Part of a small language model's weights.
Architecture: LayerNorm before each block, rotary positions, untied embeddings.
Training: a variant of Adam for these matrices, 1021M tokens, 7790 steps.
MLP neurons of a small language model. Each row is named by its layer, matrix (down: output weights) and neuron, and shows model dimensions 480-575. Each number is 200 + 20 x the weight over its row's rms, rounded and kept within 0 to 999.
After each neuron's rows, "raises" lists the tokens whose logits its output raises most directly, leaving later layers aside.

L7.down2005,188,199,199,217,198,187,217,163,176,203,192,209,218,214,158,242,198,171,167,200,193,206,191,203,241,197,219,215,244,217,191,178,178,188,187,198,248,194,157,177,167,199,214,227,215,193,205,206,208,203,177,173,210,217,190,200,176,193,202,232,201,202,216,188,205,224,166,179,208,235,202,223,232,206,229,225,167,176,175,191,169,200,207,192,176,205,202,223,227,222,195,231,210,196,220,163
raises: " December", " November", " October", " July", " January"

L7.down1117,201,201,209,181,210,206,179,174,212,198,194,202,200,223,215,228,195,199,207,203,191,194,214,218,217,179,200,211,186,181,205,211,194,248,205,197,194,176,201,216,225,191,184,227,161,207,166,199,203,190,168,250,190,196,222,177,198,182,210,175,187,207,195,223,204,201,189,188,221,166,234,195,189,174,235,190,197,172,207,233,187,204,191,191,227,195,190,214,246,197,227,213,185,216,196,210
raises: " He", " In", " However", " She", " While"

L7.down2129,206,219,227,216,219,202,183,179,210,185,181,193,215,181,179,196,222,204,191,202,212,223,201,222,162,204,209,186,172,206,178,210,196,211,188,240,223,208,215,200,224,204,215,219,221,199,193,186,194,213,202,170,161,198,152,194,190,186,214,195,194,206,177,190,222,232,175,177,223,199,226,201,216,214,223,171,206,213,216,163,172,213,214,226,223,199,235,212,222,223,188,200,208,214,199,177
raises: "o", "a", "an", "za", "i"

L7.down2978,159,175,237,268,199,182,212,181,219,163,208,186,188,220,206,227,213,202,233,185,218,212,212,193,199,191,220,206,225,193,214,198,195,225,210,208,192,209,187,181,206,180,201,185,212,216,208,210,179,201,211,205,196,234,197,171,190,206,181,207,249,190,194,202,182,211,181,205,204,210,193,184,197,209,216,168,225,221,166,210,188,207,179,218,214,210,213,164,244,216,196,224,205,191,202,213
raises: "o", "u", "ar", "en", "ir"

L7.down759,211,213,200,172,216,194,205,191,198,209,221,178,214,212,176,202,202,227,178,180,206,204,155,199,206,204,190,212,232,194,254,171,225,196,210,213,231,213,183,148,195,210,203,200,204,210,251,221,190,189,229,152,196,209,197,193,193,165,220,193,174,180,227,196,164,203,185,215,247,173,180,235,195,171,215,210,214,206,203,183,190,204,220,223,214,175,191,177,213,177,211,193,216,182,218,157
raises: " October", " November", " December", " September", " February"

L7.down2414,206,187,213,205,218,178,185,223,179,238,197,181,217,208,175,216,183,177,180,203,216,170,200,199,176,206,176,184,225,207,163,200,194,222,230,189,245,176,224,168,219,195,201,205,155,215,200,212,197,201,219,176,203,230,199,222,227,191,198,159,164,185,210,174,187,183,209,233,185,213,213,181,197,195,224,191,171,197,173,206,162,231,215,225,227,218,193,185,195,181,182,197,200,208,220,191
raises: "-of", " Of", " of", "body", "ership"

L7.down1377,189,205,221,164,199,244,192,177,216,240,173,210,144,204,221,215,194,202,193,188,239,198,216,209,198,216,238,197,222,156,205,192,220,241,214,158,221,194,220,165,215,209,216,188,196,197,194,211,222,206,203,201,194,206,169,212,211,217,158,175,188,190,243,217,223,193,212,220,163,207,192,197,192,217,221,213,188,206,222,202,212,213,217,220,209,176,201,212,184,229,204,193,228,211,219,208
raises: "|---|---|\n", " =\n\n", "voiced", " version", " accepted"

L7.down1404,199,199,181,210,194,191,183,201,195,229,182,198,200,210,183,167,160,200,205,219,215,224,207,188,197,205,230,185,170,190,190,234,174,164,201,224,212,211,186,198,218,207,187,173,184,178,186,203,193,217,180,202,232,194,181,186,144,177,186,224,216,166,171,201,212,247,179,195,232,203,211,199,205,200,142,179,217,226,173,222,225,206,202,191,217,226,237,219,204,237,189,210,223,168,210,164
raises: "ri", "at", "ron", "re", "res"

L7.down1726,196,216,165,205,183,195,186,209,185,219,183,229,169,212,177,208,232,191,169,186,214,187,195,243,197,215,226,177,201,190,174,185,228,201,254,205,219,223,219,213,200,189,175,195,212,185,243,217,188,215,222,212,161,225,190,185,220,175,202,203,198,203,211,249,199,187,214,195,222,184,223,194,196,202,221,177,184,195,203,188,153,230,203,261,206,149,170,202,190,218,189,167,199,170,213,218
raises: "-of", "-piece", " of", "-time", "-to"

L7.down2260,194,211,195,177,191,189,211,218,187,195,183,189,194,187,206,197,192,172,197,174,201,198,202,218,211,225,226,220,231,196,218,175,198,195,229,216,217,216,188,227,188,206,164,227,210,160,209,213,209,188,202,170,196,208,180,192,196,211,178,178,232,218,158,200,178,204,184,216,208,199,218,147,184,233,184,165,182,194,194,177,182,216,208,225,213,188,198,220,229,193,203,166,213,194,226,181
raises: " of", "ed", "h", " Of", "-of"

L7.down1874,164,224,196,198,202,178,229,214,186,203,170,175,194,181,208,197,225,191,197,188,193,208,164,210,186,152,207,194,232,173,213,212,257,202,216,228,211,219,196,216,179,207,196,195,210,217,218,196,195,205,213,236,207,176,260,202,190,200,196,215,191,220,225,189,189,234,191,173,173,197,191,175,174,226,203,210,158,208,207,193,201,179,234,222,189,221,233,198,211,206,232,173,192,183,203,187
raises: "e", "ed", "els", "on", " and"

L7.down2292,181,156,182,206,194,215,230,168,232,187,207,210,173,167,197,195,217,186,179,214,207,221,190,238,217,214,161,197,191,219,234,194,211,169,254,184,205,209,180,202,183,205,211,184,182,196,239,199,205,195,218,225,238,170,227,156,216,227,177,195,193,184,184,225,213,200,199,161,208,227,161,220,231,205,205,231,212,206,214,193,256,227,209,193,163,185,193,196,202,214,204,185,211,223,184,202
raises: " to", "–", " at", "-", " in"

L7.down588,184,190,189,199,197,195,220,188,167,157,212,179,224,196,211,224,195,223,178,176,209,188,223,222,202,192,222,196,216,181,208,201,218,147,179,215,199,239,208,216,215,233,165,159,215,185,226,194,192,178,217,195,180,189,193,201,202,205,214,241,197,224,184,218,209,213,175,146,226,201,203,186,190,223,218,220,194,196,189,169,218,198,234,215,206,203,205,221,225,211,210,193,177,219,235,199
raises: "e", "ro", "y", "o", "i"

L7.down2126,187,201,193,190,174,219,212,227,198,211,214,170,189,193,206,237,190,207,214,213,232,183,201,199,201,211,236,189,217,155,225,191,243,227,215,236,203,209,223,221,202,230,159,190,197,210,196,217,198,209,205,189,190,208,208,238,200,201,213,204,199,248,213,206,205,162,216,190,208,193,214,188,199,226,197,215,184,227,215,185,182,213,175,215,173,170,191,182,158,180,235,179,202,211,189,187
raises: "-of", " of", "ional", "ful", "fer"

L7.down583,173,223,192,223,180,238,178,204,183,199,211,188,192,184,221,165,164,154,165,186,220,195,216,177,193,185,202,212,222,158,186,215,170,198,217,186,159,188,225,188,204,212,201,186,228,193,248,209,234,195,198,194,183,187,232,221,217,188,214,179,180,220,223,165,199,207,219,182,160,203,208,174,198,208,244,159,183,226,164,218,209,222,176,180,220,202,211,185,198,162,170,211,195,175,207,189
raises: " is", " has", " takes", " appears", " does"

L7.down2287,253,215,212,233,207,204,221,209,179,137,192,190,188,176,219,197,206,241,210,185,175,216,201,184,182,173,227,226,227,220,221,213,202,182,193,211,198,225,186,177,195,249,222,191,243,167,225,239,226,214,183,201,170,209,201,185,210,241,187,233,213,183,213,227,177,227,221,173,206,193,188,230,197,205,214,212,186,218,191,159,218,214,159,228,214,197,226,201,206,214,181,157,239,205,192,229
raises: "y", "e", "ial", "en", "ies"

L7.down1855,200,215,176,188,186,214,246,175,184,205,199,216,194,189,252,207,226,172,203,173,189,213,199,196,184,218,218,204,178,203,177,184,192,196,248,194,226,192,203,217,177,216,196,215,208,223,204,187,231,212,169,240,193,178,178,182,240,232,192,180,215,201,198,210,209,237,211,215,200,197,210,169,219,209,167,234,194,203,202,212,192,203,229,214,162,231,198,211,205,179,194,224,197,176,206,244
raises: ".)", ".", ".'", ".),", "'"

L7.down2870,207,221,181,228,168,182,194,227,203,202,244,154,209,243,191,210,213,191,177,174,235,183,196,199,170,202,217,223,196,221,190,197,184,215,197,213,226,205,173,202,209,248,198,197,239,197,214,203,162,195,195,174,155,214,194,197,203,207,212,187,227,196,147,212,197,197,177,194,193,167,238,176,207,215,214,201,186,208,200,172,176,221,192,215,191,216,165,171,222,154,184,213,195,186,243,203
raises: "as", "o", "us", "ism", "u"

L7.down638,213,237,219,198,234,192,190,200,179,179,186,190,187,206,216,216,207,197,230,180,185,162,188,199,203,212,227,167,170,212,185,196,199,231,183,179,153,201,210,222,223,193,193,249,183,217,185,176,173,197,193,200,154,170,234,191,159,200,183,234,182,185,207,173,180,249,199,216,210,231,208,206,223,200,169,190,195,221,197,192,182,210,192,191,248,231,196,254,207,165,188,182,219,192,202,221
raises: "i", "es", "s", "is", "e"

L7.down1931,148,200,196,199,207,171,212,197,194,179,216,202,202,206,194,174,204,191,190,189,212,203,183,202,174,198,212,219,195,209,209,197,207,209,207,209,214,185,176,189,232,187,199,211,223,194,240,196,172,198,176,187,206,215,198,207,203,217,233,232,245,201,176,161,174,207,186,199,201,169,190,212,195,223,215,189,227,238,203,175,217,243,203,201,233,214,221,184,147,229,177,169,203,171,189,170
raises: "an", "ine", "in", "e", "a"

L7.down1686,192,233,207,194,188,184,189,160,199,205,192,212,197,230,179,198,202,206,221,226,214,183,210,268,198,207,209,201,185,206,208,184,169,186,192,191,209,204,210,214,209,227,168,216,216,177,160,188,186,203,201,239,200,218,227,198,206,165,233,188,218,234,182,248,225,187,198,182,203,177,216,216,188,187,176,196,199,151,206,180,216,201,190,194,190,200,208,196,215,176,203,185,240,183,229,188
raises: " Later", " However", " Despite", " During", " While"

L7.down2215,177,208,188,208,191,189,189,200,196,209,189,165,216,207,222,215,204,214,211,163,219,189,214,235,187,186,222,189,203,176,208,206,214,195,214,228,223,231,219,187,222,223,185,199,190,161,196,220,179,167,244,189,253,222,189,187,189,199,175,225,202,184,185,195,253,190,181,232,198,187,182,197,194,213,195,179,215,240,183,194,220,212,209,217,229,194,172,171,204,218,176,221,203,194,205,200
raises: " of", "re", "res", "ff", "per"

L7.down1933,197,207,230,219,187,189,206,229,181,207,178,185,188,246,166,212,220,194,212,208,234,215,224,212,203,225,189,205,217,162,203,173,209,205,249,207,194,185,214,209,234,191,197,211,222,210,207,230,184,218,235,154,208,218,196,215,240,181,190,157,200,206,188,203,193,179,186,247,231,188,222,172,192,192,201,152,199,220,203,189,163,209,178,220,176,219,205,203,208,190,210,164,232,211,169,177
raises: "-of", " of", " Of", "\n", ".\n"

L7.down2049,188,216,182,189,226,206,181,223,156,172,188,171,219,184,203,223,208,220,200,181,200,243,163,191,214,181,231,212,213,184,161,172,219,179,219,200,195,186,203,195,197,181,169,205,220,148,199,177,207,197,184,175,180,210,226,165,209,188,168,219,209,188,208,236,191,185,195,199,191,199,187,190,191,205,217,170,191,211,195,174,177,223,158,212,232,200,222,220,204,216,190,145,229,190,213,188
raises: "es", "ating", "s", "ed", "ors"

L7.down406,221,211,195,212,199,222,239,188,179,174,186,214,228,189,195,238,193,230,185,175,222,171,149,185,198,197,242,174,198,221,217,180,173,226,226,232,229,213,210,185,175,174,199,174,212,222,188,195,224,196,233,217,244,212,184,184,191,191,187,168,231,209,216,213,209,195,177,216,196,212,191,200,178,226,203,218,158,202,194,206,193,182,191,212,175,178,221,173,214,218,189,257,194,193,223,225
raises: ".)", ").", ".\"", "ments", "."

L7.down1253,200,197,217,221,189,176,218,191,208,217,170,205,182,234,203,176,183,213,203,190,215,169,193,216,181,211,227,225,205,196,198,203,222,199,196,219,192,204,216,193,169,230,184,222,214,174,196,231,230,206,226,191,185,232,212,185,165,203,182,236,183,184,198,204,211,205,191,201,187,238,225,218,206,206,216,167,202,251,221,186,206,215,230,186,235,229,224,199,178,187,169,218,180,194,218,272
raises: "e", "er", "ers", "or", "es"

L7.down1114,192,189,185,185,196,194,213,175,198,213,198,225,226,232,192,205,196,199,209,176,190,201,244,202,196,202,183,206,189,212,183,182,220,212,202,184,180,162,224,164,235,201,188,192,226,212,212,194,242,171,216,180,171,197,196,214,203,179,167,210,200,199,185,248,211,212,200,185,189,210,190,153,225,193,226,205,208,190,208,231,191,211,164,198,234,221,221,212,177,185,171,179,214,182,181,223
raises: " is", " was", " has", " occurs", " appears"

L7.down1723,178,224,178,200,208,176,209,205,186,177,215,174,208,232,211,210,249,207,172,165,232,215,173,196,163,213,227,199,234,194,193,193,182,237,217,202,199,207,206,199,170,171,229,175,226,208,181,192,206,211,179,213,181,172,236,228,217,216,210,169,200,196,173,199,178,199,182,170,198,203,241,228,201,225,190,198,216,231,180,213,199,214,204,229,153,225,214,186,202,169,198,207,237,175,192,178
raises: "en", "e", "ne", "on", "an"